From a checkpoint of a small transformer trained on Wikipedia.
Size: 13 layers, width 192, MLP 768 GELU.
Architecture: LayerNorm before each block, learned positions, no biases in attention or MLP, tied embeddings.
Training: a variant of Muon for these matrices, 156M tokens, 9528 steps.
MLP neurons of a small language model. Each row is named by its layer, matrix (up: input weights; down: output weights) and neuron, and shows model dimensions 48-175. Each number is 50 + 10 x the weight over its row's rms, rounded and kept within 0 to 99.
After each neuron's rows, "fires in" lists the words (lower case) most often at its 100 highest values on Wikipedia text that the model never trained on.

L6.up633:69 60 44 55 46 48 50 66 42 42 43 52 59 50 33 47 52 39 35 36 68 53 63 34 35 67 58 39 31 54 56 35 43 52 42 54 52 63 59 64 40 43 33 52 37 35 44 52 55 51 58 58 50 47 50 58 42 52 56 65 55 57 53 48 62 56 58 42 57 35 59 44 63 21 54 29 61 52 52 57 42 50 50 53 52 71 61 48 54 53 50 39 52 56 50 51 62 52 50 55 42 39 50 59 43 51 41 51 63 70 56 37 43 42 54 54 46 60 51 63 52 48 35 65 42 64 69 75
L6.down633:65 41 55 58 62 64 46 57 43 50 46 49 36 58 46 60 35 37 57 52 59 47 61 41 49 64 28 50 32 54 63 63 54 47 58 51 33 34 55 42 57 48 51 39 46 46 74 44 37 43 38 51 45 60 41 47 49 52 25 55 34 61 44 60 45 60 38 64 48 50 38 65 54 54 49 60 54 52 61 50 42 57 46 49 48 70 62 73 54 51 41 45 52 60 46 54 45 49 39 64 44 50 44 56 43 34 38 55 60 33 65 40 57 35 64 43 44 55 44 43 51 61 63 51 65 66 50 25
fires in: "the", "born", "an", "nearby", "a"

L10.up316:56 80 56 51 31 33 36 44 42 51 48 38 47 62 37 58 45 60 61 31 53 49 46 31 46 55 37 48 30 42 55 72 47 30 60 62 57 51 57 64 48 43 47 63 45 60 23 51 49 55 55 45 42 39 35 49 57 59 53 41 50 34 63 50 51 51 61 56 44 55 51 62 56 66 49 33 45 41 29 40 54 42 39 33 58 43 42 50 36 48 53 58 39 54 38 46 56 33 41 53 62 59 48 56 46 48 60 48 47 44 43 54 46 26 32 56 70 75 44 39 55 59 51 70 69 52 61 49
L10.down316:53 43 49 71 50 53 68 52 50 50 47 37 42 50 51 52 49 58 56 41 31 50 63 61 50 54 50 44 53 47 39 34 58 66 60 62 36 50 52 60 63 50 35 48 69 36 54 61 64 40 43 70 57 66 42 58 53 49 28 65 48 41 55 40 66 70 57 51 43 50 44 51 51 41 31 56 50 46 53 40 51 59 46 60 31 50 45 38 56 53 28 46 41 43 62 45 47 44 35 55 51 47 65 46 29 46 65 67 56 39 52 46 53 51 65 53 36 57 76 59 33 35 40 47 45 51 39 45
fires in: "in"

L6.up724:74 55 29 59 42 39 66 56 41 43 37 28 45 74 47 64 48 65 49 45 48 57 54 35 40 46 39 47 50 55 49 57 32 46 48 44 57 65 29 50 52 51 53 49 41 58 57 64 61 55 58 71 48 56 57 46 65 58 37 62 54 48 57 35 58 63 56 53 61 48 43 48 41 40 53 44 49 65 40 57 54 39 69 51 65 59 48 59 64 51 56 63 45 57 51 55 28 59 48 55 54 39 57 35 44 44 39 57 54 60 27 58 32 49 44 33 47 37 54 67 39 56 57 43 49 47 41 44
L6.down724:48 49 55 47 52 39 54 41 49 46 72 51 52 35 37 65 47 54 55 45 48 46 59 52 21 38 28 46 54 58 59 40 31 36 46 69 35 47 70 61 45 50 43 56 43 45 42 47 64 56 47 41 45 70 49 38 30 48 61 45 62 62 62 45 45 32 60 47 45 40 49 50 55 42 47 52 38 48 38 45 34 47 60 39 47 52 31 55 53 45 52 66 59 41 45 43 55 56 60 65 42 75 63 57 33 44 62 54 48 37 66 44 42 50 40 40 48 62 39 43 54 67 68 64 48 52 50 43
fires in: "a", "in", "some", "by"

L7.up388:53 52 70 52 53 58 55 52 55 77 52 58 47 72 44 34 46 51 24 40 43 52 51 31 45 56 47 41 51 37 42 63 50 36 51 54 44 47 45 49 44 67 52 56 51 50 55 48 42 50 76 51 57 52 69 51 47 56 40 22 54 52 49 46 30 60 62 29 52 42 59 39 48 47 48 49 49 62 42 43 35 63 37 47 71 35 57 65 58 61 46 51 50 50 50 48 57 62 50 64 47 42 47 46 36 46 58 33 38 63 52 62 69 55 38 40 48 23 41 42 42 31 29 45 55 52 61 64
L7.down388:67 52 52 48 33 57 55 60 38 41 51 53 52 48 64 45 48 46 34 41 65 36 60 55 25 39 39 61 40 49 74 58 55 37 56 62 59 36 49 62 44 55 57 37 54 58 49 57 61 48 52 49 52 49 34 37 40 49 43 66 44 45 56 50 58 63 44 59 48 44 49 64 53 49 57 46 42 52 45 55 35 36 38 52 62 57 59 44 60 31 52 67 36 60 33 67 68 49 62 41 48 61 51 58 73 56 58 65 39 15 64 30 55 59 53 50 60 47 52 53 43 48 55 50 53 47 45 54
fires in: "a", "the"

L7.up202:49 39 47 57 43 48 69 40 53 57 40 65 52 60 46 49 35 45 56 49 57 42 61 47 47 54 42 49 41 40 38 57 33 34 38 17 49 49 53 37 64 42 51 75 42 42 50 68 58 44 54 60 53 44 37 57 41 58 47 68 65 78 54 50 61 37 48 43 64 42 44 51 52 47 42 50 51 56 54 55 34 45 44 37 38 55 50 43 55 55 59 44 71 31 55 58 43 60 55 45 36 52 47 47 65 42 60 35 49 55 36 50 41 47 36 53 52 31 54 53 63 61 56 46 60 51 50 52
L7.down202:30 62 55 59 51 56 41 60 42 60 53 52 53 45 24 46 70 73 50 53 58 42 48 65 69 60 45 54 61 44 61 46 49 62 32 55 40 55 52 40 50 62 38 42 46 40 63 56 50 43 45 51 51 51 43 42 60 43 38 25 47 36 48 43 56 47 51 51 45 54 39 49 55 53 43 48 47 60 58 57 44 74 61 31 56 47 52 53 63 65 52 47 38 53 41 48 53 50 43 44 49 43 49 56 36 63 37 46 54 52 41 37 79 39 56 58 41 40 42 45 41 61 47 54 67 52 58 55
fires in: "the", "in", "of"

L6.up199:40 53 48 56 43 62 62 28 44 36 46 41 43 41 47 42 62 52 42 52 58 45 47 55 42 30 47 29 43 51 49 69 20 60 47 59 39 52 60 50 40 49 41 42 51 40 56 35 50 36 53 56 60 68 66 40 37 55 43 44 53 55 46 54 61 59 65 43 64 54 42 34 62 32 58 47 56 55 54 63 56 46 52 53 58 61 53 47 63 51 29 56 56 76 51 66 49 59 32 57 37 67 52 55 45 38 63 54 37 51 46 56 57 61 68 54 43 56 46 68 50 46 55 43 60 50 38 41
L6.down199:57 48 58 51 60 51 41 59 57 69 63 31 45 59 57 64 36 53 55 37 37 56 52 38 65 50 50 61 32 47 59 56 34 45 49 56 39 55 40 46 57 59 34 51 48 46 56 35 51 60 52 52 56 34 44 71 47 47 49 49 54 43 60 54 48 48 48 61 50 52 58 68 57 75 47 45 58 34 49 58 54 38 30 44 58 43 62 62 55 48 51 28 76 56 55 43 50 34 64 57 55 42 36 46 61 42 53 57 58 57 47 47 45 45 44 56 58 49 50 58 63 60 52 52 55 50 81 62
fires in: "that", "this", "the"

L5.up283:62 57 61 62 47 37 57 33 48 43 49 56 40 58 53 68 58 54 36 39 43 27 51 29 52 59 62 36 46 52 53 51 52 49 28 42 41 44 52 50 45 36 46 47 40 44 40 36 37 47 36 56 66 34 36 65 55 47 40 66 52 66 57 42 55 62 70 48 74 58 54 37 54 55 52 49 61 51 61 52 47 60 40 55 52 49 35 71 41 60 71 47 57 48 55 68 48 55 46 72 43 46 58 50 48 44 43 42 49 36 56 60 35 53 46 59 48 47 51 58 47 53 61 42 49 48 63 46
L5.down283:47 37 52 35 46 45 41 47 53 50 55 45 52 29 64 55 63 38 64 51 58 53 64 52 46 56 26 43 52 43 65 59 15 46 59 53 47 64 40 44 43 42 64 55 30 57 49 61 60 49 57 53 36 42 47 58 56 46 67 40 60 66 44 45 55 54 35 48 45 47 61 56 60 45 60 61 39 46 51 43 61 55 61 53 33 45 61 32 48 52 45 76 51 51 41 37 40 62 71 35 58 59 51 47 63 48 67 47 58 56 44 49 61 50 58 44 43 43 35 38 66 49 44 47 42 68 33 54
fires in: "s", "the", "then", "of", "first"

L9.up435:68 63 57 58 47 36 55 65 48 36 45 57 48 68 46 54 60 59 55 34 58 58 43 36 38 65 48 38 47 54 49 67 35 60 51 50 58 59 39 27 59 68 45 51 61 26 48 57 57 31 58 74 42 40 62 56 65 65 65 39 50 41 45 54 44 60 45 38 66 32 45 38 48 49 47 50 50 33 57 69 55 56 55 57 53 45 41 55 47 35 51 45 42 42 49 39 61 42 52 44 40 53 56 64 44 36 43 37 51 46 43 48 63 60 47 44 53 75 51 51 44 57 48 51 61 69 68 35
L9.down435:59 44 52 42 49 48 50 52 45 62 51 36 35 73 59 58 39 61 56 48 52 55 62 48 31 47 24 38 62 45 34 57 28 53 44 85 40 63 64 65 58 51 59 46 39 47 45 54 49 31 47 35 56 54 35 59 41 47 57 47 58 56 53 36 53 61 50 56 61 28 54 45 50 54 44 41 48 31 49 54 46 62 55 58 49 40 40 50 47 36 49 47 52 53 48 49 42 51 50 45 38 45 44 46 53 41 54 56 51 54 54 48 61 53 53 53 38 45 52 44 56 41 22 52 32 37 51 48
fires in: "a", "the", "its", "first", "in"

L10.up744:66 62 43 45 68 42 49 41 43 39 54 57 43 45 55 71 37 58 54 54 53 37 42 59 48 60 41 64 41 55 47 80 57 42 54 54 50 55 52 60 32 54 60 57 43 52 41 65 64 40 62 46 46 41 43 35 56 58 43 54 52 52 47 37 43 48 54 70 62 50 62 48 42 32 57 48 70 40 37 38 55 44 50 32 48 53 33 53 56 45 66 44 67 48 46 43 44 50 47 28 59 52 54 59 35 50 49 30 38 64 35 45 43 34 39 49 44 46 60 67 57 51 38 40 50 44 49 60
L10.down744:38 50 63 39 61 44 56 75 56 49 52 53 56 32 34 46 56 43 44 35 36 72 40 53 28 36 54 47 48 48 70 61 51 41 55 61 34 35 45 48 58 54 47 51 46 57 48 56 49 47 39 48 81 49 59 48 53 47 32 48 70 62 34 70 41 55 60 61 54 49 42 54 60 62 45 35 54 69 57 54 51 65 38 50 32 39 41 58 48 59 57 51 46 60 44 63 51 37 61 45 37 32 42 49 59 47 58 46 47 53 47 45 51 60 47 57 59 51 62 49 39 52 59 50 56 40 63 44
fires in: "is", "was", "be", "met", "are", "an"

L5.up661:61 47 60 65 41 45 63 42 32 45 18 44 39 67 47 37 65 58 64 51 58 42 68 46 67 71 58 46 43 49 41 53 28 45 63 46 46 35 46 66 35 42 49 65 58 50 55 48 51 55 54 54 47 60 32 53 42 43 51 43 59 63 61 41 39 64 40 28 43 58 50 60 54 54 59 44 42 55 52 37 60 39 45 41 63 27 53 60 49 50 63 56 56 47 52 39 38 46 57 52 59 53 53 52 43 47 58 37 53 43 54 49 47 54 33 33 48 47 41 48 52 56 38 45 52 45 57 69
L5.down661:41 52 58 53 51 44 45 77 58 35 72 48 27 49 52 74 54 64 63 47 36 33 46 61 60 53 43 54 40 51 43 63 52 35 52 65 62 39 44 59 54 43 39 42 41 61 45 61 51 67 42 74 56 48 52 47 46 28 41 47 49 34 63 45 61 35 49 70 57 45 42 60 41 55 57 41 48 53 51 48 41 51 58 39 51 47 54 54 39 41 45 44 46 55 52 51 52 32 40 55 66 42 53 56 62 51 40 64 53 58 56 35 47 41 44 34 38 60 56 44 41 51 48 61 65 37 56 58
fires in: "the", "by", "in", "since", "while"

L10.up237:43 51 47 44 30 62 50 50 48 44 54 47 33 56 39 30 53 62 57 47 55 53 53 42 60 36 37 52 54 45 65 40 46 54 44 47 41 46 57 60 37 60 56 44 42 70 50 42 44 48 57 52 34 46 40 57 43 48 38 37 35 59 53 48 70 65 51 34 49 51 29 44 56 43 40 42 42 41 54 54 39 50 43 43 61 35 77 51 74 48 64 53 57 70 50 57 41 46 69 67 39 48 41 51 43 63 58 53 57 58 46 50 46 66 48 41 66 57 54 53 39 44 37 52 49 48 77 64
L10.down237:53 52 29 61 60 50 49 61 53 43 67 34 56 46 47 70 49 31 47 56 63 51 58 61 34 42 34 39 47 34 37 29 58 69 44 52 62 26 50 54 77 50 43 40 50 43 63 54 64 57 58 50 50 59 43 37 53 43 67 45 46 48 51 50 44 51 46 57 50 61 38 42 74 42 53 36 45 46 63 43 57 45 55 46 45 52 53 61 47 56 53 55 45 43 41 60 49 47 37 48 35 49 63 57 63 50 59 42 52 45 46 56 53 39 38 51 46 67 53 31 59 44 67 51 46 53 38 56
fires in: "to", "computer", "may"

L9.up615:49 62 59 54 50 66 45 61 53 44 49 65 50 47 62 44 47 57 67 38 48 43 48 36 64 70 50 46 43 49 43 54 59 30 50 54 58 45 37 31 38 52 58 55 66 45 62 51 41 34 35 55 46 58 50 60 48 45 34 37 54 77 56 56 54 45 55 63 59 54 70 52 59 55 69 51 62 39 59 61 51 52 62 54 34 40 39 49 50 46 65 54 54 49 51 45 43 41 47 39 46 31 52 52 37 41 65 50 37 65 42 45 60 34 46 39 67 42 48 64 41 41 58 63 44 59 60 59
L9.down615:52 49 48 44 49 57 43 71 43 42 38 58 30 57 53 36 56 40 50 43 62 50 54 64 38 52 53 48 49 67 42 55 45 64 54 43 43 54 50 52 41 54 50 30 63 43 62 48 52 52 37 62 51 39 34 52 48 46 40 33 31 52 32 40 61 59 47 52 39 56 59 75 52 46 46 39 64 67 46 23 48 58 54 52 41 37 42 66 48 53 46 47 55 70 68 61 47 51 46 65 59 52 48 61 58 64 47 54 40 53 41 36 45 47 42 62 45 58 71 44 60 50 30 41 39 57 68 65
fires in: "an", "s"

L5.up697:57 51 49 40 53 29 48 61 51 61 46 47 54 46 61 41 52 36 49 49 57 71 58 60 48 63 51 60 45 41 56 44 39 65 54 55 54 40 48 48 41 56 53 55 30 43 55 28 38 48 40 55 41 46 48 50 53 48 38 50 48 68 51 44 35 62 57 53 49 52 61 51 36 51 42 48 56 32 46 43 55 30 32 36 64 65 27 66 41 37 50 39 49 48 54 71 49 63 58 37 49 51 50 53 32 52 56 41 50 58 45 52 55 45 43 55 54 55 53 62 54 57 37 59 40 52 49 53
L5.down697:81 44 40 34 52 44 38 45 54 65 38 63 47 46 57 66 42 66 39 63 40 48 38 60 72 46 43 50 32 49 63 52 48 57 48 45 49 58 49 48 58 31 48 56 47 45 58 34 46 49 41 59 52 58 48 52 60 35 41 40 54 61 46 49 61 42 43 55 50 58 45 60 44 67 54 50 51 52 54 45 63 56 54 30 59 48 42 62 56 45 38 40 36 36 52 60 14 63 48 54 52 65 70 57 49 55 43 44 80 52 42 52 54 47 43 50 59 46 40 55 40 36 40 59 50 49 45 57
fires in: "of", "the", "a", "as"

L5.up331:36 40 49 33 57 38 59 43 62 58 62 35 64 51 40 47 63 28 60 33 48 56 56 51 62 41 43 36 54 64 43 66 53 63 46 67 53 53 37 38 54 44 41 47 39 57 54 42 49 45 48 50 40 54 52 52 43 63 49 51 44 56 42 56 65 65 62 56 51 40 55 46 44 36 61 39 51 35 49 47 62 55 43 56 62 39 62 50 45 46 41 73 39 75 66 61 68 53 43 43 61 67 38 62 60 48 41 49 43 35 51 39 57 59 68 66 57 30 61 43 51 43 70 50 52 47 49 48
L5.down331:57 52 35 37 55 73 33 39 52 37 50 35 33 45 62 63 49 36 71 61 67 40 38 55 55 63 65 44 61 31 51 47 48 50 57 63 44 51 58 44 18 46 50 59 40 53 51 33 59 46 42 43 44 46 31 43 53 35 64 61 59 57 58 48 25 49 58 48 64 59 39 48 58 42 48 61 70 37 48 36 66 45 35 50 45 54 46 56 39 67 47 55 57 51 41 54 40 54 43 56 40 43 66 47 48 49 48 36 44 50 56 55 41 52 49 61 54 60 43 66 32 46 37 50 53 59 44 49
fires in: "the", "acquisition"

L6.up599:47 51 60 49 46 33 53 48 52 60 54 53 65 30 50 58 27 47 50 37 56 44 41 39 51 50 44 56 22 50 49 50 46 46 33 45 51 55 55 51 33 57 78 41 51 49 42 52 62 62 62 43 35 33 38 44 43 40 45 59 43 54 34 18 32 59 60 44 61 45 50 61 57 46 46 37 60 39 63 42 52 43 55 43 58 46 67 44 53 55 53 57 41 52 55 41 58 41 59 51 56 39 52 58 50 59 38 39 47 48 48 62 42 59 47 42 52 41 44 74 75 57 72 46 40 52 45 56
L6.down599:11 53 41 58 52 67 46 48 51 48 46 56 52 40 58 50 66 49 46 69 36 63 46 35 34 65 49 62 65 49 54 56 37 33 50 43 43 45 47 59 51 51 45 53 56 55 58 32 43 63 39 59 35 72 65 31 60 64 55 51 58 49 38 62 54 38 48 58 48 31 51 62 40 65 59 43 38 64 44 47 24 66 37 59 39 52 50 46 50 66 44 39 59 44 40 53 53 39 44 30 61 50 61 69 70 32 50 50 45 55 67 49 65 55 59 69 44 65 48 39 44 41 58 66 68 58 53 49
fires in: "his", "their", "of", "the", "its"

L7.up652:59 47 59 61 60 35 47 40 41 34 39 50 52 44 66 57 49 71 65 46 63 43 55 41 43 52 54 43 49 60 62 25 52 43 46 59 35 49 51 47 41 45 51 61 59 55 49 58 52 58 47 43 48 43 31 44 27 52 31 57 71 68 44 20 66 68 61 45 61 52 41 56 63 39 48 31 39 37 50 36 47 43 54 61 44 36 58 60 47 48 50 54 73 42 38 36 56 51 54 49 48 43 55 52 46 50 50 48 47 52 51 52 41 48 31 50 56 41 48 40 31 58 63 54 51 69 51 49
L7.down652:40 52 42 55 56 37 74 51 48 63 51 47 55 38 28 38 37 49 59 64 53 36 35 47 60 39 31 49 50 32 48 53 49 42 50 56 50 60 62 48 52 42 46 60 43 51 54 31 31 53 42 46 55 50 43 44 38 43 40 55 46 50 48 60 43 36 52 55 55 52 49 53 64 65 62 57 50 33 51 50 52 67 65 59 43 51 63 57 72 48 56 48 52 57 52 48 46 54 51 41 42 45 57 38 30 56 65 60 52 53 57 48 60 62 52 53 27 47 63 41 43 67 47 50 59 45 39 57
fires in: "in", "to", "the", "their", "on"

L10.up483:48 46 49 54 32 61 44 43 69 53 52 54 40 46 62 53 61 62 44 67 45 65 65 44 54 27 46 39 50 60 49 60 46 56 58 47 59 61 49 51 33 46 48 62 43 68 43 45 45 52 40 57 56 55 33 57 46 57 51 42 51 68 56 40 49 44 58 55 37 59 41 38 36 30 51 42 51 38 57 59 43 52 41 46 52 55 53 55 34 36 59 47 59 56 36 39 64 48 45 46 66 51 51 35 47 60 56 47 72 58 49 51 55 51 54 52 34 53 48 32 50 48 44 48 61 53 51 66
L10.down483:53 52 52 43 57 50 65 45 76 38 53 48 39 49 45 69 39 58 30 63 49 57 47 51 63 32 37 34 69 59 55 55 56 40 37 72 43 47 69 47 54 39 55 35 45 44 33 44 53 64 58 41 43 64 54 59 40 58 51 57 65 64 37 36 59 38 46 40 43 66 44 50 42 49 52 64 51 42 46 40 40 39 45 44 49 56 36 43 24 54 51 56 55 70 27 41 58 60 35 64 43 52 51 52 48 51 49 59 60 69 58 36 45 64 51 59 42 53 33 57 46 46 34 37 64 39 57 60
fires in: "to", "could"

L10.up166:52 50 47 56 33 44 64 40 41 56 52 39 65 56 58 67 57 63 50 48 45 39 35 35 56 34 23 45 63 61 51 55 57 40 27 44 51 50 50 52 45 54 54 62 49 61 36 57 46 47 58 42 40 42 56 40 44 64 42 44 50 46 61 57 32 62 72 51 30 63 51 41 51 46 55 53 45 50 49 40 28 45 56 39 44 45 53 55 39 57 41 54 67 41 50 41 52 59 58 43 52 72 71 47 33 67 43 35 53 48 44 61 33 52 48 63 49 50 46 37 35 46 71 37 60 49 58 42
L10.down166:54 48 46 48 54 50 70 56 60 69 47 45 54 64 60 49 37 37 58 51 47 66 43 43 49 43 32 39 45 42 51 53 61 43 63 45 45 57 43 42 42 50 52 45 51 50 51 42 33 54 47 58 60 59 31 62 40 64 38 34 48 50 49 74 60 35 54 56 32 71 45 29 43 44 51 42 48 57 38 38 48 40 36 38 37 63 52 55 43 42 53 44 47 53 49 68 51 55 45 55 36 55 57 58 49 42 46 64 74 69 64 37 48 46 54 39 46 45 54 46 49 56 47 27 36 55 49 35
fires in: "to", "not"

L7.up485:36 40 60 25 39 55 55 34 66 50 49 47 66 46 46 61 56 50 70 51 43 62 38 21 42 46 57 43 41 45 41 66 57 62 47 42 60 56 48 35 55 40 53 71 45 72 37 33 54 51 33 56 58 61 64 53 39 58 47 54 42 50 71 37 59 65 55 38 50 55 36 35 57 44 51 46 58 46 48 52 38 50 53 30 37 80 52 43 53 63 35 39 42 47 51 43 49 55 47 43 50 58 51 46 50 51 51 63 42 51 43 64 40 47 61 63 54 40 52 38 58 36 65 61 46 66 49 54
L7.down485:58 52 46 68 49 35 43 71 56 61 64 58 52 46 46 35 45 41 48 42 51 50 41 61 38 47 50 72 54 74 55 36 45 49 52 49 48 34 64 68 59 66 53 45 34 65 38 53 46 53 56 34 50 38 46 46 53 36 48 30 75 41 47 48 42 60 48 49 30 58 59 39 48 52 51 40 39 44 51 50 53 36 37 53 57 40 53 52 60 47 58 57 42 59 35 43 43 46 54 53 35 21 31 49 39 52 45 53 46 49 56 45 39 23 53 54 46 78 42 53 52 54 46 51 57 44 36 35
fires in: "and", "to", "the"

L3.up115:62 48 25 37 40 38 34 39 66 38 42 28 40 60 53 48 47 64 62 54 46 62 47 33 47 38 35 44 42 53 52 51 59 37 55 51 50 43 25 43 40 53 56 43 55 37 60 53 53 46 47 57 60 56 48 62 60 54 47 38 60 48 46 41 45 34 64 49 54 49 48 59 52 54 53 68 58 42 63 40 63 44 49 50 50 50 44 35 59 46 65 49 41 47 66 57 55 53 60 52 65 58 56 44 50 47 37 35 46 59 68 42 34 48 57 53 63 45 76 80 34 51 53 36 48 53 54 40
L3.down115:44 42 52 66 34 39 57 60 50 53 44 52 45 39 50 63 40 52 42 48 62 50 43 46 52 53 56 40 49 40 52 44 54 52 51 43 67 73 67 52 66 44 55 54 66 47 44 56 62 62 55 47 30 42 66 44 33 55 63 46 56 38 57 47 53 38 45 43 47 63 37 46 47 59 50 56 50 59 48 55 62 52 63 37 31 48 40 51 67 55 35 49 58 37 58 47 43 46 37 33 52 62 41 42 51 45 36 48 43 43 41 58 64 65 70 42 44 69 48 42 64 39 46 72 37 60 58 57
fires in: "a", "in", "during", "he", "being"

L3.up463:43 45 57 60 45 44 51 51 61 33 41 49 59 49 49 35 57 53 49 62 55 74 32 32 54 52 64 56 28 51 44 51 41 49 38 62 53 61 45 64 39 47 49 39 52 60 32 49 51 52 58 64 51 44 54 49 66 35 40 34 74 58 54 45 52 63 58 56 50 38 39 46 52 57 55 47 47 32 64 34 57 52 58 52 55 47 36 58 52 60 54 54 41 54 63 49 47 47 41 46 32 50 55 53 24 56 46 47 29 45 35 51 48 36 58 52 61 53 65 70 45 49 54 44 66 48 43 53
L3.down463:55 53 47 47 39 51 44 46 47 41 32 51 44 25 54 54 44 50 54 37 35 42 71 43 55 52 42 31 71 45 41 48 54 38 45 53 61 38 54 43 44 57 44 61 46 63 51 66 40 56 60 30 26 62 60 56 54 49 59 56 36 45 72 30 49 33 41 36 55 48 58 33 38 60 47 43 51 42 46 47 42 51 45 51 56 75 57 40 45 54 48 40 76 48 47 48 42 57 55 47 69 54 55 45 34 56 35 57 40 40 59 58 44 55 50 39 48 55 39 45 45 39 44 51 51 56 63 49
fires in: "for", "to", "a", "during"

L7.up572:63 52 57 39 59 59 62 51 70 38 46 54 50 64 35 48 48 59 39 49 44 61 60 43 68 55 47 47 50 58 38 57 26 47 45 33 37 77 41 43 55 49 50 44 49 75 39 60 46 49 61 58 35 42 45 55 44 60 37 46 60 51 56 68 42 61 45 51 43 64 56 55 34 42 47 50 53 61 52 53 47 54 61 50 60 53 51 57 45 47 48 37 70 48 47 36 68 52 53 60 41 50 46 79 42 50 64 31 48 45 50 43 37 58 41 54 56 39 47 47 41 58 41 64 42 59 47 54
L7.down572:39 52 57 60 45 42 53 51 51 35 64 49 53 24 56 36 48 49 46 45 32 50 46 61 12 45 24 55 64 43 52 41 46 54 51 52 47 32 55 62 41 48 38 45 48 52 52 59 53 66 44 34 45 60 46 48 50 55 68 47 59 43 37 59 59 49 34 50 62 28 63 49 53 44 49 52 32 54 50 53 37 65 61 48 39 47 50 56 56 58 49 57 40 52 45 43 44 35 52 41 51 48 58 38 42 63 44 63 38 50 60 49 40 48 56 57 57 47 54 42 59 67 47 54 42 33 64 68
fires in: "a", "to", "born", "for", "his"

L5.up567:71 61 53 47 45 35 40 23 37 52 48 40 39 45 67 60 41 68 54 38 53 39 47 40 43 53 42 57 68 45 40 66 47 37 59 52 58 38 56 63 45 60 51 77 33 45 65 50 45 59 55 51 48 55 43 56 40 50 74 50 52 44 43 43 62 59 68 49 57 60 50 58 54 57 54 50 59 38 37 47 72 47 70 64 44 68 57 52 57 44 60 46 49 54 68 36 40 50 53 54 51 56 49 61 51 54 54 38 51 63 47 50 45 63 56 46 52 50 36 41 54 58 48 50 63 38 56 51
L5.down567:43 46 53 56 58 54 65 43 53 58 58 63 56 35 55 60 53 24 55 46 54 55 41 51 56 51 44 53 29 43 50 50 47 49 39 54 54 51 52 57 68 41 45 58 26 61 57 43 53 47 35 70 54 63 38 67 46 34 51 50 43 54 61 69 34 39 63 39 47 58 44 37 51 78 56 50 47 58 54 54 28 59 64 58 46 52 46 63 49 36 44 40 44 56 61 35 37 30 39 52 52 44 55 39 60 37 52 54 68 54 36 38 37 51 28 44 69 58 51 45 53 54 55 54 49 36 70 38
fires in: "the", "it", "a"

L10.up143:67 55 45 70 43 47 54 55 62 55 63 44 58 62 68 57 55 69 64 64 47 54 62 28 50 43 46 57 68 35 46 56 42 46 58 51 46 59 59 62 52 51 49 43 51 50 70 52 39 39 51 45 48 61 53 50 46 57 52 38 53 58 47 33 52 68 47 66 51 51 43 49 53 53 67 31 56 44 42 23 41 41 49 46 40 56 37 48 50 39 58 47 58 56 41 39 50 50 57 57 42 36 36 51 25 52 61 25 31 43 43 52 43 38 43 56 57 38 48 53 57 54 68 45 64 63 36 48
L10.down143:65 45 36 47 33 59 49 55 58 52 47 51 50 53 44 55 29 54 55 50 51 55 44 58 52 59 62 52 33 39 44 45 00 50 58 49 46 46 50 59 57 52 58 59 29 60 43 60 50 68 48 45 68 57 53 40 58 36 34 74 43 38 52 49 48 41 49 41 56 43 38 49 49 55 46 53 49 55 54 52 48 43 63 45 69 44 54 51 61 48 74 37 64 53 57 42 57 53 48 33 54 44 49 52 17 52 31 31 52 48 52 55 55 43 59 47 51 52 47 54 47 55 55 48 36 57 49 54
fires in: "with", "in", "to", "on", "near", "at"

L3.up752:61 64 72 60 69 36 51 56 51 55 65 58 51 59 53 40 60 50 54 49 65 60 50 41 54 42 53 36 45 62 38 58 50 66 66 57 50 42 50 36 44 67 38 41 49 52 67 50 54 50 38 57 53 43 53 59 53 65 46 48 39 50 33 42 72 40 67 40 21 28 36 32 51 22 49 44 48 67 42 64 45 61 45 48 52 61 30 53 58 45 49 42 50 53 54 49 48 48 45 48 50 54 68 52 53 54 32 44 47 45 47 66 48 43 68 47 48 44 48 52 62 39 33 45 47 62 53 31
L3.down752:52 70 33 55 57 55 59 37 54 43 58 41 48 61 64 63 46 56 42 53 49 55 46 49 41 55 39 53 47 54 41 47 53 46 38 56 39 47 63 67 36 41 57 67 54 55 30 37 46 52 69 54 37 30 43 52 43 44 43 47 59 43 52 58 56 53 30 58 57 33 51 42 62 54 53 59 47 37 33 44 47 67 56 67 49 44 71 63 49 52 45 45 52 38 46 63 54 41 57 47 75 33 47 32 56 69 49 46 46 31 36 56 50 57 36 58 50 52 58 24 54 50 36 46 54 56 41 55
fires in: "these", "same", "this", "various", "notable"